config = dict(
    n_layer=16,
    d_model=384,
    n_head=6,
    n_kv_head=2,
    head_dim=64,
    d_mlp=1024,
    vocab_size=8192,
    activation='swiglu',
    norm='rmsnorm',
    norm_place='pre',
    norm_eps=1e-05,
    positions='rope',
    rope_base=89700.0,
    rope_fraction=0.5,
    qk_norm=True,
    attn_scale=0.125,
    bias='none',
    tie_embeddings=False,
    parallel_block=False,
    init='normal',
    init_std_qkv=0.0317,
    init_std_o=0.00561,
    init_std_up=0.0317,
    init_std_down=0.00343,
    optimizer='muon_variant',
    lr=0.00662,
    lr_mult_o=3.0,
    lr_mult_down=0.7,
    beta1=0.95,
    lr_head=0.00308,
    warmup_steps=143,
    schedule='wsd',
    decay_fraction=0.607,
    decay_shape='cos',
    final_lr_fraction=0.0,
    batch_tokens=[32768, 65536, 98304],
    seq_len=256,
    doc_mask=False,
    train_tokens=900600000,
    steps=14032,
    dataset='wikipedia_en',
)
MLP neurons of a small language model. Each row is named by its layer, matrix (gate and up: input weights; down: output weights) and neuron, and shows model dimensions 16-143. Each number is 500 + 40 x the weight over its row's rms, rounded and kept within 0 to 999. Numbers have three digits each. A neuron's up and down rows have the sign that makes its largest values positive.
After each neuron's rows, "fires after" lists the tokens most often just before its 100 highest values on Wikipedia text that the model never trained on.

L6.gate635:459535480531539540528482508526462537470450487380481491489437603471443557488467478435453552510545496538540481537474525488501494463489472560508490423470466544501487517458490511532518487446434488501445493513540550558629478547515485430551537501504476575493495472536486454486489470550444619545584503550496454532445443522499536548521496504517496490553562572512518487471464478498533491551508
L6.up635:512497400528521568466538564446399498480448473473449504452526559523487522487538516456494554496517459507554447528566620501494515443538461551498572460504478572551529426545504504495516562517511492490565524506496488547527500549558497522547589463530491577525509454501480423506640496498562499550505485521495521518509495531445466523482489476475434568540492522532523540432510489483516433461591
L6.down635:468548515583537417486488568488494514476406510527496523475475562462480442484477484572478512508481478468585473488474565460486483500532520550546563492469473505508504522556491572451460540387469480537543479475560508496540487530495472491471510467550480528517480496495530427455488511517459568495519554471512452553510431446451483498414514441450508517532507556527418468487545459490489482525537
fires after: "|", "\n", "-"

L9.gate482:507593488503563449482495605493388527531551498498492556515483437509468491512492515526471456508489526501551486402489501487445518448433481521467455540510396574527480494461489498385518501536504525461472496562472487500550496467442579535447427491501445523509504515519486479500540449519517500488445419436483491544527523484488480521591447534514553522490553482471361540555514533511543510523465
L9.up482:549537478555479498537552526409541512461561507427419507517514500457457472514458514578483465491532514477423518540433532538532444525599461509379538460541495535507530479533543518553526481460524591456576498436538459510518460500483565499560494481522483559476477442528525534529452498524537522513476484457562564518549528505469478492493522463523515510525463479537545451480509431519506466546411
L9.down482:456497474479506520548504463544456437518491502522519533523552451463458511444460484574457463499511553484491550512485482509531535468491494502520510498464505526461543532485466531517519562439531554467448443514387534522518540583553470497456520523507525430460398446481522480508493514496457479498462567500485482423467493540495549474464494413542502422469361412519469562516536527475503531514435
fires after: "\n", "-", " |", " by"

L12.gate1017:442506564526509576554526538515507522459531549487569511427453480486491481497458472539496542556555467490481459467442524489489504463505519484405439537492471536526484528550518461479550493524499545490479506459519463472449462521482451425474616594491457482506491442501501519513563452447474501496539496510487484477512513446543497539524527516546560537521486548466496518479401509439534457496510
L12.up1017:518470485546542453466436563432554530470526503467495485456523471560471432496495422533460491440581512509498484532479449491491528514496505543426501537531511511411513470574468611499453464545528521511530468522482460539524492528390445496542535511534500481539529466495515504536534470471522579552484460521482505460487500517560535491499512496471495502425491469533520499515495511439531488531624
L12.down1017:526472437519533422523522409471517475448524461540511539496473468509486555419431575486506509515462498521512494473512386537505520550478462500481437532539462564493526501493426527438492466505514550522551534490486474585447611452524471549502472467447528506522462471455463455558550476520504512522534491567472605520486535498511454422528515491509462489510537506520543551459502532526463499515557
fires after: "\n", "|", " 1990"

L12.gate78:499453526472522474522491512486441524512467498471467464505468533511433529435454508489491603553505469473590546501484433531525613453551479578532517467539511575498474458455497436487498570551492492574570505465540543531492524409425519524466483527542540481560457418519461461458558485478461534529467530524512443540519506467503522477464537467474440492539542550534465497547495506543412467567486
L12.up78:511491509628496429458507488506586503462558437543580466406508502547510475541614448478457516475509501422479444448475458609458487458498522453542539542493485482490456499543462498499518455446507473480483507489426472490538499504507511506456524476485577497579503583535504494466531494477461469539534535492505469529532533493500494460551536533546537536545491493467488491446482482512452482485476
L12.down78:533471549444527389564537511495498449535494493494481485528475491516481570449473483518510495535526582460569485547498532498485532547484496558531544527449513442513508516449455414585461492526504467513514464487473457439461537487454494514523478502506511459528494471459551499510528417456503523534445414538499517513458507496529514523495468542513445474502533514516532555480554497507502503522575
fires after: ".", ")", "\n", " W", " |", ":"

L6.gate933:512449555547511477522455590526447496474538557489515456529470503518464551482532481509458506498524445475521492512539545550450543362495444454535552467482452423526557519518456482480545519515485467490432424466474562525500509504561527461509508512488485428467498472505453549527476534486527472491606477503516553511484463555513547555535532492521541476506498555536510460502561484590472508448495
L6.up933:519462444520524533413474461498530547483489371459462513517472452560575473484480512478577523530507526575453497494504525535580514492535457421550453471440551495534570541505496540516451503572467530476442495563503486509477545545537522519508478445538512513496565464473496463428530457452535523473556511453494492427541488476516589588507575500424502536493473486543565526583528555549541444476566
L6.down933:486513530534530523464516503492460578504571495491463415429483470425497477530507540519561538449566528500462510560430489520489531584482445585456514460536496542500534566476482436426417468539533477412479474548562460514491466492516555549466481507498406516576596492568550550478467556455507430499511511486491512448468447478503478555504490452526562473475542484565463512528504494481526542528466
fires after: "|", "-"

L2.gate653:498509467564490467552507475539453495503472529515492527521535518551528488470448484513454491556517418476488489432553481473474375434533446478513513492550471520491432458504443394502475470530485419488498517546523463448511496451579533447517491495492529496496504513533498498478399476544488467418489477430543527468522580455499455538487473484509466578553485446472460528540537431506515461518517
L2.up653:546478444448469448468492479492446484511503488486411557539529546497546543534491537574510470421514444446456512508570507448461478491496486470433513487557434554495432449522461516460544487528476390484473423552481483513514518548458489456406505529516476442514500579556520566435422576516512446527468402474474469466454460442480480481486471526525481539521463529463493458521489530452536493540495
L2.down653:504472553464505540481469492502505500476489456483454551577575470525527475528523468476512476551542489476490491503463465462509514527414551506543526478425467489476451428580498503440482584526477511470533502468548532509518468511441515496469544483585514498529585497486498557537492506492462518521530549486536503498535458462582410492501488577515495529483500479431465467511508512482492530527525
fires after: " well", " (", " and", ",", " sp", " \""

L2.gate726:459415447488468434533547520513429528466550532562551459556488444513511541459532506540562577480616506528567512557531545458443484549451488465521531474581476503507550445495467478464455524550516456540509528523496457511463546503550545612565499510535504536454549502486432465472536580468499478473568584522510550535484561487484529556517540529534454462535555475484476528492488505489526493505539
L2.up726:509505481510466505462478495554484487473481485491513480498549484436497536484487503529509477477543481519504536528479559540544555465556455523530520503495494489496459511437501592502480516436509465495494470532568468542489508555568452489470452515500544585480492453488530500505492504483478435479409482545537548451580548545467605490487544484556465486552500470463522447545407486399549477475513
L2.down726:425507504451486508541491461514519487464474568510512464486562503513457491535520592482487566487509517565501526510476515574521473473529514464527461520481521491471513456546475446530490492495490489510497501506466550496518514588467499494539468515494487510446549431563544544521530547541468457474484500531527504420462557544439500494442539420503476467532467375477528415526482433439531521490463
fires after: ",", ".", "\n\n", " (", "ca"

L6.gate909:521561520470571526526469514520480483527510452504479468526501461488545507460500446503436517489505543470459485529428538478493473525510440425524476525457529478501484435485479518488522433481460536551509486544471566480489488446481572479539435518467495525445529527507563525396562494508517479510519445514530430524441586480548519510540441534462542469477470410481413503440500484513564472467531
L6.up909:567489425462497470491468477441568536554516464535465531500479501499473530506538560532528557529534466503501431507589524530487574494487518547493501504509486489503512537505507536518511519483597519514544507455546507468388515483519492504428511489518434548508515443464482466538538529519535551523449479492537534484515466576484506528535517477463494513512464484549520468478462492467448488468567
L6.down909:477476507470534485441541463509499469400449524492520517488492480481494478484456494551510493531514524476513532464444483503581505424508545549462505510452588501453394542421523526490463478514485481539446534490477497516472506496476465428428537486517535482466460483493517482541506590503533543504486553560494538545514516520509526533489478500496499560560491558503453499558495507473491508466465
fires after: "-", "k", "."

L6.gate903:525460466492552454429544568495479463519521498527564484535572451495526466468516533440498479495542513403519496582529433461494445472555528490472515531468505498484522459396522549488565481545504531477497468552498522507560465506479442542510486525522408488420434529530505494434503527492551414378419560474516513494515476562555575516460461513463497497559510530485445553516522570557489529515490
L6.up903:490495563456539543465449519554471476564507489514505481456498532510459452480466490452459451445496545444486464581494516420522536550494471494495476445431478555396511447548487485579485511560498532528436506571452572466443518526535502508522516529423500550398509444426538525565472475541514482541487476519458485501515440484423512553591480529481454521534571465542485561463586572539494445499479
L6.down903:524514533468514492490470485557518492553462493486523498494463460347542467473479511502481533494537489424518520522475528540510415510500480454490514498517455471464507463478471508491449459524529565539547482483481552518584489522414584493557461517532502520521482566532450485522452488565476448472573467513540484490443470504515541556459531447531500541522542476466477516431503566473461503517445
fires after: "\n", "-", " (", "/"

L2.gate212:508543508491476492517506471471504528602402429519535435536512422521485546523499498517475463539566562532505556501492532507433494527502541514492499492562435511466553585501478515548521503456565526471480446536502520568505519483559442476500461492529395511469473621548559489492497525519485535476493442502480513490475547493425539515462501538454510512471506474479537480483464533439522455450455
L2.up212:475476502467506459488443491466505524414494570540485497555553518537522494521484458498478527466574492559518414510504522563491485455461540463489486503446538472594456485494451486486532551459514433511522521515372499525487505468411437505552391576484462483462526495519558506487527513545503473531508522573485480458516476411444449548442516402535479463486572481439514511498479541448483505518501
L2.down212:470464501508529460473486479506629479519544455506487482541529542501422448485522480466557483510545505503508487518523450573531489497481541501526504544479522477536466541484575499516509408489533483482527510494469487509495565466530481450468501506474443494512566457557521458507496517516570517427526496520472503445548482495516429527480384468530570538554481495484516513503511462427498564535497
fires after: " (", " the", "C", " de", "-", " a"

L2.gate668:567496516508560476501466564455503486562544601491467522486550564456467496412443458486435537523494557448535471530522541435468517443495440393569537499503515504485423499569485539507468536495509471469524511556512527473483427446515525463506550546476392512533478510514448510559450467556496444499495549537505537466524527460513503500502544540446515495521579461446443505528479500507535550465467
L2.up668:487452477538540540404464422505434466490574527496463471538529498456529525468446531441562495486527461517550507551453591518433448517453448507479521519467449504447415472513515472475483553457537490482504536537529529541456478511565493482498443506540539515459590454525511493444465567577473505527490532566461588450512510554532486485467479439492498523476471512483525510525480515482517567522491
L2.down668:515469499595481518562489468504542547480463508478491436458492465503513476472475479429479437519500565527489454602405548479534438480523463543448536491485474565497590506497542456483643449529496531470468457528473573529496520559529492509548479474466536514511505506450441515445438513464487543522505472519433554535448419491454492469485476446489494468554547504430487520492549439518459533478510
fires after: "-", " (", " \"", " '", "\n\n", " De"

L2.gate798:496481539518488422596451519500484523429496485438563521576486545500446557517593450476620479539559558465504484495517440516511462476466526455526512430458517497502492564543459529516463465490445469465440456494461451510451532544546446525438503464413483468545476516514475570529472507460529485579490572520450506468528492492491453505520437514507461497534510501467527501464493472510554538495473
L2.up798:426576526529458484434492458458489508367509447521524548467519504504475484499538439483558539483538463504521482438413439477457491487501520405475476467565527429553481537527479570512439472552432484482487479505527472559482516519565529495459501479428486505447491510526451510450498504495524510455499429551559516506457475587470445540508414526550452458517531423460502512460473482532496503563501
L2.down798:517482530590599478485541482414488468503496404505493560559466526543478483549542517413527539512503543503454495519467534468474541535454517486543478457452458529547556544555436552495483446608517516499425430490498503546522560512573553489470473508442527579465425542506495445443529485481475556510538463591574441513553485535475410470522489470496518490533518500435511511436536471472520525477528
fires after: ",", "."

L4.gate273:471513526511391501491484511437513526476558579499459463476541459552466444495522475445497440548508522464514410517534501514477491498441482532483433487529478435527464534486483494518497519566541484514498491534460446469432505487516513458464504529502484523546509429486474481452484523479535487500514497484418536492535538542538524432530462487567504489434499432465525524475474445516465504501523
L4.up273:505512482525479520532440497415483467480508561469470547469532467534481503459531498464527517567514500448538540558521567495490537527430519445420500449566441498450522515516504481445476495500541469572537427597478517423502480540458465518461450518484494501513433435422499446468556532463472550533547468485472445456490535554460484456548528461571577415472563504481569505545500432538555456435541
L4.down273:490450445457514511485459506486561543521547504455472584485508497494523480469480535483505426547561491479455549541493529560567509528530519513427541529495530503566497571493439473546482451475543507531531556497477516475492546522499514468555484513457471535506549427489514539489488491479508508452535511532491464524463471518534521457504486478488541511432431549490485445525530528457491495566459
fires after: "  ", " 1", " Imp", " —", " 0", " Cu"

L9.gate126:528522550563498424504521548507418460507523467491529536524404422470494459546407475555461464476539495545488472528513592495487511508539482446513521468510479477461492519527571487491452479490526500469474531403472525528525475511464631445503488521473487463484501452558455487512534479487518508478426456512450464517467482513420578484542497541515540491540556484532471406480506385531545507535534
L9.up126:465544489429555496479512479544472448499488539491461481447572437501485489528510526556536534470505490573496546523470479514463445573480523518482473537452537453501495465541506563588478519485485495488490467543536485466429515538491494473489386447470433524495509504472456489508514537545513515557482469531544511475446544455454599573468502476449510510514549439519515501462514489494535503534500
L9.down126:558575506478535475498502540478546460481471490555526470495518545464523481499489533478486609504552502498530510562513465410486517490473463568516478496483480473481454465487485494541515470441457465528487469562556454493502501543490548516544542538537455544537479490487445502510493483484517583467531500465471504506472471502504545539530586534519432554529508483567550469541530470486472540608511
fires after: "-", "|"

L8.gate348:491607504504556547452517547498477531474496495527456473460543499494484448465481551516476486465522471527549428545423400528476420459581468463472462452522511509530570457467515446501454523550410585467427566555540542498544542475506542468444450505565516512527516579449529433503496571460533495501523444552487434484465454468475512565524517511510518454510480470503493489528530499504518522601522
L8.up348:573521452427475482475540445488498510509503423496554485511568488515486572488581582499476529465445476470539450463502579547423448467462593483562487472448446485492547532516445492527482459492503492549497458468512524551528467478537518462474519453521412509549559485508544504566457575489529570485531549530452454437515465488460529550596507472525572525538478454569405533517518509516508555500531
L8.down348:470521492473450502459472421504516485536482474487489578515463501521477459484479527460519466438523456532479457460431473545512481476520441527544541501498490475552528511553449546555458479564416453507453519528424495471538560491449529516495513542504475542452561460545517486539501505520485461527539467506474567492503435509529515494499573538518551523522491516476425455455573465533533465493480
fires after: "–", " Sm", "-"

L8.gate817:505595545466540493488460503510538560496490446512484444531546450508511503577394472508513483481535497419439564513558523516464516502488503499504548549544504596482489541493540488486484492465431519467564484507440563496477468467514542442503513454473451446472490485486477547467551567391511419428513497489516480432518509473534494562512521499475458501477485495467474445530556498452457545506568
L8.up817:481468512466451472566499478453498540524544498498506505542510480559398530503481460566464488541484476475523533484526473559481536490496503510483459481525469517470537496509467535458545445565488574529485464500621453455505541515527464510543512501561505488595518432437509527494499452440526560508481538443445517540465513563515487536556485464528486457521576556521496478429463501478481490502515
L8.down817:456431443494523491512521469454437412460425508525498491503465548433520546451503464486492546544476501502455558490477396504558512514448503505480517493574466489465453531475555499596478502528534523491536428411537476484510489466516484463519450465545579534539475511465454490460547529468534522505480497481520504473474488492489450507546433497570445536569528505463503511460483504460506426570462
fires after: "-", "|"

L8.gate382:525500507528542451454500542574518527536522536484519467532474455435539521469600535553480484490463521497411564474491434466484445413499562499523458493508491510501535590394485522505554546551489537442492478502446479499478417548441483509420488423500554527516562436415480577508542535435527563493457450495507494451526496582526496491479542445559508492459536528498516480466502523475522489478537
L8.up382:515440534525555461414535476454502518530520546497540457432513532514562525512550482402479511452557502512528506431539448534520521440530505518494519502571526420432438522482505509485490544397500517549505550564516491534502488518529563497557511462534477440501508530608484528586551566550491464529429524490518528478490534496464534520541429573535530482467577551557494540523546478498538519488512
L8.down382:571578480565541455465482456481488519528589551541486472478503440430518484542451507567453530525518543388468516497458537521449487446468477585503506464450490531501439479481518473474467485504505496541464455566505489506560547485491572552576518513431481405441477569505578550522556490558504515478477539460523545492567463490508546485473503465597514477501472528569554478565484504432529475481454
fires after: " 0", "  ", " 1", " —", "'"

L2.gate989:502511544496614459549496615550509420468484503461536454523456507496531487506479486514445489472508570516475535515515507548517499462519494497511472469433558457486452547488471467502557442442565546510507486438489494516403478458509550459455460609480453470457467459471433534563516450510448467510513510476504463546515502442487454578532512430518478494492506447572458523526464566573496534530451
L2.up989:440534496472492486531489566504568481447566538508482486532503488524513490513503484496532540448480561465445496464463539525525475487521421525543430499526490481522449498526539439524497572543478516492606421490545526524476490509525470507500462544558454473541489510506522490544554479478504572529531443489524568499483512490517494458515573412562439521467467521584502469526547520505551467519510
L2.down989:466475462523538536573563458443464576431536529461485436435491524497473547424499442455566512424431591508529479519532471490458565526413495569560522517554542510462505536523530545462529477450505510562528497406478587537417537544525506490470486542482538461564420528514534431468502407624495514448476439465540496506527478594511571451486486504494476543438474520531508556470545515483504537526520
fires after: ".", "-", " (", " \"", " took", "\n"

L9.gate1009:459481490562493490477556557591493507513552544562474527557520553459482428515543549434448503440532526510516510469502488489538439447508517492506509528490437515511500489477553560530442575472528425506516509478525498542475515544422561593443494474558514533496514493481496553507437614486467519594512516496510549443547484486474431536472549544482502494518500560495556465500505548504498512509570
L9.up1009:498495541590534480486434476487520500466552529481524498488558553548558522522529445506516524495468508468536524485478476541471529461559496458514489580468476521543459524527528468540467448451603461508572437471486511560505520501476558519481488545559453461499498579439522526503481555486544487522495520496460469502470533534446461549556510530540544511453524516503521480490471538467431456438502
L9.down1009:474494467512514489544458447451450446463472543418531452480471530414492501516517474499554465535463537509475434522475499443472505564531471432531423519532481550534503597533577488425485468482530514489479507518525576536426533496513517483471516514518460530455489477538495508502529514474468529509517501530463504538482516468425470436559537537454582563493433520473504562511494489529495499499463
fires after: " 0", " one", " 1", " 2", " 3", " 4"

L4.gate52:439579443515518543552493478512507530533486543542510643426525528514447528472551408512522500449497539420544485498472477562475498540513547470414477505567435516465447546466463461478476513513482526477483580544484426532468501472562408520561442511485479484580459450504531504457485472495461493544486585463479471507533475520449443511530518470494543452537570504426463518518421497408520473528527
L4.up52:572492505462434468573452501526490483449548536456531530504555544488521437432533461494548495517514486489513496444489508509537518534493511447428499463475478491510553499447495533447434499559479513471492471498497443468553585548461485555446443505494450552491488488607511472394510507542529531503507525520549506514503510466462490508536482415521448453433582486454645576529506474497459509503517
L4.down52:500482522475415474485543447507540584472436589534550566491474487441435515505510434414581475465512497498501534540440492561491480534457468543455472547535525544467486478470495478441510446531466511484433505573528526551472554549482536485505500508535524484490499465508476516554415488537473462529527501567577471504495456511506505486422460430546452469526530487483522436560511535425459478465524
fires after: "\n\n", "\n", " (", "-", " a"

L6.gate725:502488494461582426555485602471505501428512503488509451439487542466537562537511490484500508463612509461499503526534483519460538544564481502441493460489534478490512539509471466486490570421511449532530543470563518501556510403559464535445478424524457523476469484474506445548459497440567505484522511552557471610555566470450497503540523428569496515437422536495515457413435524517495485514522
L6.up725:528412526490521451527498493524479495521524469434525506476491518495537546519473530492565523486526524561542541535574470522450501535563530517443509522408547526544453509549546441436507528485524496495495562491494400522524514479582477527567510534528530470504531556533429497562444549481446482432491532542570488511458514506526512510489567478477437525521512387502536548532498475521516481501501
L6.down725:505543479531503524532474503508561453472504530467542512414523522462520518518483469507512458449544473512486437514494504540486516486494491434409478470505562416520503469518538509524527524573405455503466475535439499470489573510533509489462405509520504553535539474509534433566531490489552392397494516458430518468407492482490485527562431470606517502519511439514430488451508498460535447494511
fires after: ".", "\n\n", "\n", ",", "Man"

L11.gate237:498531457511435555526432516417476448540484471526551438319463565469486561490440445527459481521466497516498490497499543508533513452539523479481500537495439511550446550563488522535522534484483419452514543486526475511444472416518437522474526488548474470459451516484430498598456513489512598466439481503418479477437377584468593490452516495552497489497486507562428500552589455454505507550461
L11.up237:544414556527468473538475465471492525543501481469485455493566423492459491471514492541533436512495587512579496505442423526540555525478562564468511543516511512533474503545388416574560488530494524487500446523474452515525522478485508533497526489478516519487427503534501488503466514433468490548483414501462487408497509519546490458533506515538535506473430532472573531558501444504507516523553
L11.down237:472501535496468512506500476495414471463563501503497441511466494457496543536521517510526468443482512543504545490496424480484499466508446547576412510497585470487464534530484516508526457575494535478502526532478523578432499535486486497489463477536459517454500487511527490601512462438434442560487594561547503489481449477495503461427558452488509530478478454484500525487558516515517498532455
fires after: " (", "\n\n", "-", "\n", " \""

L12.gate368:552453431486431511483542544533421479500444459498488502453494528494563454508496485410508526572481496450536522455530478522508509433591414511442475522476512486469437522444511479482504486538561454485531487382573498516459530522490516525566475518476497504524480488481456525508483483547502594473478476490505496451552482527448465575528426422473542486549501468488463489529488487458512521506460
L12.up368:491515505595461496520437524546492463507559543534496468496482492410574506488496530515533480479517580513526530526460444593505442532480505461468555405544432501481434462537518418463460521506491536520464533432557486433550551544451489554465504473445450572472511454469413469491504583565521524503510471502546486528568477488496464419502566524530507458528508522514458548475521478452495489547495
L12.down368:520497514509473548463489512547494488502490535423524459483480441484450492464485515462505470470474502545554447517569514483535516448449548496591472416429535506596497414573547443485496434505564500531487488493453490545532566537492491530502458484510400511554517464467440545563511494565488481525524492471481472485463487492449521531493502512554496511475500493523521488494463453428518525472440
fires after: ".", "\n\n", ","

L2.gate844:586501553511560468638571519514472512482511401535517486542573473471462505468510467487467532445540526471484516531495440425521443409530490516441593512463421476538552552490519523453517543531509482509486470521490516516467497474488499519572492505483474496483452514506465535454523451484461479478556503457489519536467460431481525461545513522563509402470509417532526539461479524481551475561531
L2.up844:504484543534502488573444506523460470445491465472529422432493455497527422501539509501536494455579470553532533608480419451521472473530537453484502479521505437490482519524503512476462464538535495533434505447535481527494452527494545504513509550568511463474491440515501518419530484538482450498467501483545405526558465555480524441510504457573460409456503425495495485518529503492514496500528
L2.down844:480499544432489562491483513546487467442502521548491448504531512475477487557535484509532539409605518478515467549512468464426503507565502443524495476448499458471571487487510515474517514560464531452522465525478498500411606483516563538547549481484471534527457478470491511507466469512483443474518480492534485492505512567535487544478540460510506454507497446531466499506394492580521502552476
fires after: "."

L2.gate484:485483505525484463529468528416531461452582471526495551492525526535465526486518468457489504553510531489527511470582476566452523523493469537473497466471489494529528495442509515555505426466430485482507538491502450539509442533507484537585493424445383474577483490453467513469455482512526430489530479527474463541479460504494478470506444565529487501509493510501532488469493557495517518490481
L2.up484:498526499467424487489429526475453560502557518494500469456456513525552460482513509569546502505562451489521591574482492523474561508565543533457523547496533469484483535509518579481476534544463524535497529534509506459494575487548498500472451503448542529515433491565498504518519503568504462591470476532512459521532497544462484510549495518496480532535506475527580451451384519544493487561464
L2.down484:526465449547532534490437518551513510504519550477450547473566506553546525462496540456492548531498523485553575502490455515494510524556498580545597485421538495546399489515521470563525532531491546497490513476500543472509481513488542509441533520499509457488521550531497514612535502541536485526451517537533445552486526514451526512469525543544423475551524507525547487465419524479530547528487
fires after: "-", " (", "=", " \"", "–"

L4.gate280:432558480578502545543471519431512530519437454493480431536459495552508530508401518435519513486567578510540532470501485490482518435488449537483458534479462495584556567500476570427469434426519570503520484480433527528530529545526565531473431442508538495425500537463485583437516438507443513492514421527549473482482541449498595493490536456550489491527523453445501539489519552497455481466546
L4.up280:468473493552423539498438485500431548464508510449468471517453439514533528437432495537453494440516517524448439483482523507510514492487469572541457563475532556460510492481482518457549500434536489476556519523495488472473457542527524526506535488501460547527540459552470465523496472555494481466541504510555460394489471472514520568573546484435501586500456508478534423528527510518479594519542
L4.down280:471538499613500513534450521511482477447440535539464501462522500503494448421504538493474433507522550470508510514515418584562544494529516492483467527490512405522434474457464509425535532448506452492493482519460506512522516543484547469527444508517540529502478605502492490428434473459537545502512517518561510540474548494476514515471513426497439525476466499472521520521545424457512520403519
fires after: "=", ".", " Up", "-", " of"

L10.gate875:548416455510491478556496593521497502516510466526520471456479402482523534491503392407516500492564536511574424514560426495510501540480459457521514530509537551511523471507488550459412526524461386506475490467551469548465493484508512473506538539500473401462516492435489521467475604523471568566409607510435534434578526544581489520440589524439530540505600506470576482583494507510469575558517
L10.up875:505588514459524508445441561529530536479524506459472560457481511483481567531479491489527477517519454527538464510519445613498413570463455549494446494453434493489484508495510526391502538533453556475473479508453450528462481502541514473502484503516494499482589481511490450468491510515506506536514529562510426479499487518509537465603565470392474437548539551469438529479541489477576506475513
L10.down875:448507497594472429516519560540584542487486515600469437472488525481501537547488559528588566550458487555551465517491488523523471502430482508458469504475547549539534466538514487463453510538435453471567494532452492494500501445514567561413506557485532554462496457572516467514455532460477470411507465492410544595519500499496468511541550461446526482440521526475500561516499448463485548503465
fires after: ".", "\n\n", "-", "ed", "\n"

L6.gate154:492493513493475564520528544502459473516508519517540567526557517542378481436491498472490521545476556531490539505506553500530532416491479496476507548447465544473487507572527515546509596477496540567411387459435527526480512496466504538451465493466461551523483515491429405492516543540561522554527544527511528554452460420479511433492537576544398510493556468524523512480468460529478465524523
L6.up154:528529577549470534523525500520451646595537464486537556468511566545460476491432489448493490460579515530550466549504516478456455523460505503523490514564447583468512489480497516456479477473577466485448469413469490568569532532421556417553510494514433528448520496454501478540493450546523480507518530540423526456441422504476533532561505532517521487462485507476476522539525509544550456494516
L6.down154:463560517474491507512507505513480630503498530491478561508567523482489414461427506438476531497572460528467494452446475472423501483482518544458559523537514490522548511450513583533460512475426551488518472480490509482557481483479477558506435394499517449553535487514475475448524500504524483543489533550529519519455440413533475431553563500543478521492517448466509479463455405558485501538527
fires after: "\n", " Europe", "|"

L4.gate75:449508510519538560577461480475441477512514504500469484486437450517507504491471390469599529543499464506502524509538472515460591559521518517516528547562591485427481460513487481499494451516502522496462498485526452467554512516499482572551484573472451483483522487485525454473563451485562503543476502537506443472479604553446502449506490539510491487442480516468479481451476480516467439536526
L4.up75:471557529496475538553442503465416519543524516547477542529535464493431534487443449527522507446516474509529469505570439510534486509520469475509478517529514420457519500493497523576524524504444450581555536492497413533525500476484514539540481412506462475479611530498533403468525545524505497492514470476511414487522589536539454517526472458485456489490434489511426490475462543508430499440477
L4.down75:485473477458413486471477477447469433512418495519506481440479451543391546438463526593432441521554516476514566506479589488515468450435489482520461479517602478495459487540487503491557499478541524452477492510454548479491517476492502403485548437418474518536499536488513509542510585545462560511459462479597473496489522471541532518498473491438516474518509428495487569405498507493489509506457
fires after: ".", "\n", "\n\n", "!"

L8.gate832:522495515551499554549446536517430521531553546500490530472420514575409433441507500472425487500499522440505521528489477521512452501509499564536522484457526496499529500446514550543455532516467483487511457554446494457416479507490534443530511489457463475535516541443491498453485483472440525481511452525518510513451480577472668526536536515525496519530473541473496488513495465513557502536534
L8.up832:506472515512536547515429482498515471525564540520497540432542446515508518482474500496474537570445477470494489543494506496483433462486488558519508462486561498457621503531491557576505574557437530483567534527489570469486533597508517439559546505521466529444532437467453532479531459452461453504488534464575455494500477518453551611476475563514464547483538496492453547412480507490529485433495
L8.down832:556550537493481543558477552495513464491454486509479502553543545445489448507497540517454617573450430503452545555499496448502453474453535532463460464447494547486563469477560495532504549524495517511494606579529535562492538560589553489553481461537511477561406514493553463455527494483388437426476515539543557490521466476472534542518481463459443458528482517518469450458482490566489442527485
fires after: "-"

L11.gate537:483573431472476502508537548464493461519566585597491543473524550469460468459514551550415496467522525514492510518482503509543494508481536521460490436531488502567501487532534506611484550487535519494480475561621515549451481493565499508519534486549478487533432479565432480506412484425468481466536519500485503550519508528509522512417456511472486577448566495505481461535510461517504526463529
L11.up537:586500488527471552524557486508546431482436519482470423562501488480496461456584512503460550470526506446509544558481474482517454532465507508478447508536505454476503521585492497539467428440529488458517448490518516534507536477523413481510498537547478551465477415474472495521578432428485545526476483553443496544578459571513420545453497469542480562484477466492542488504545435464455470484500
L11.down537:517514457444529561523454487494533455509525528512478445517519503535445509521438474586505521461528591474479504497518514527476469485528596534453529524445443488467530531480552493473521523542489505520520489534442450474552462475516503537560617513472501467539490517562582506554504526474482530446500492498455538536517545476473516523423560500547510523501450547466543482473491420517457517462493
fires after: " 1", " 2", " 4", " 3", " 0"

L4.gate384:542490485476520487530497524546455532494529514457484496485569446517402543454421451579495556506519456535496520493523542523447503492465452411553557485513506552482471466486545508503457595533471506453478520424558507438592543479498497502460555564504506451519517480480487482524462446509526481555451518556490476505482504439477503520470493517493476523540503503525484498561499492523542403534579
L4.up384:506509518484542456527538428569448489483536573454555536479552494445377500490480466430496550454537516496527499481494523495471427456485470498476480555546469515460432428469499557522394563482479520474453435507474463501527524523472512423531546480522495497484445497490524500480505463473511518515504538496491463514516484504480500451454481470451489472537506469526482487493460540490455410491491
L4.down384:486557489556448478529460438558467483536470544499530538489512505466477501449539461479474529470532535497579463473501455518503488507403423518469577514527564499452493480523450493506448553489502543475516530413562498498599507475540471552497522512527491482447501526515520466493519471507451453540491530475456473483508477443460489497514482533557515572537460436444492517487499503409535406521466
fires after: "\n", ")"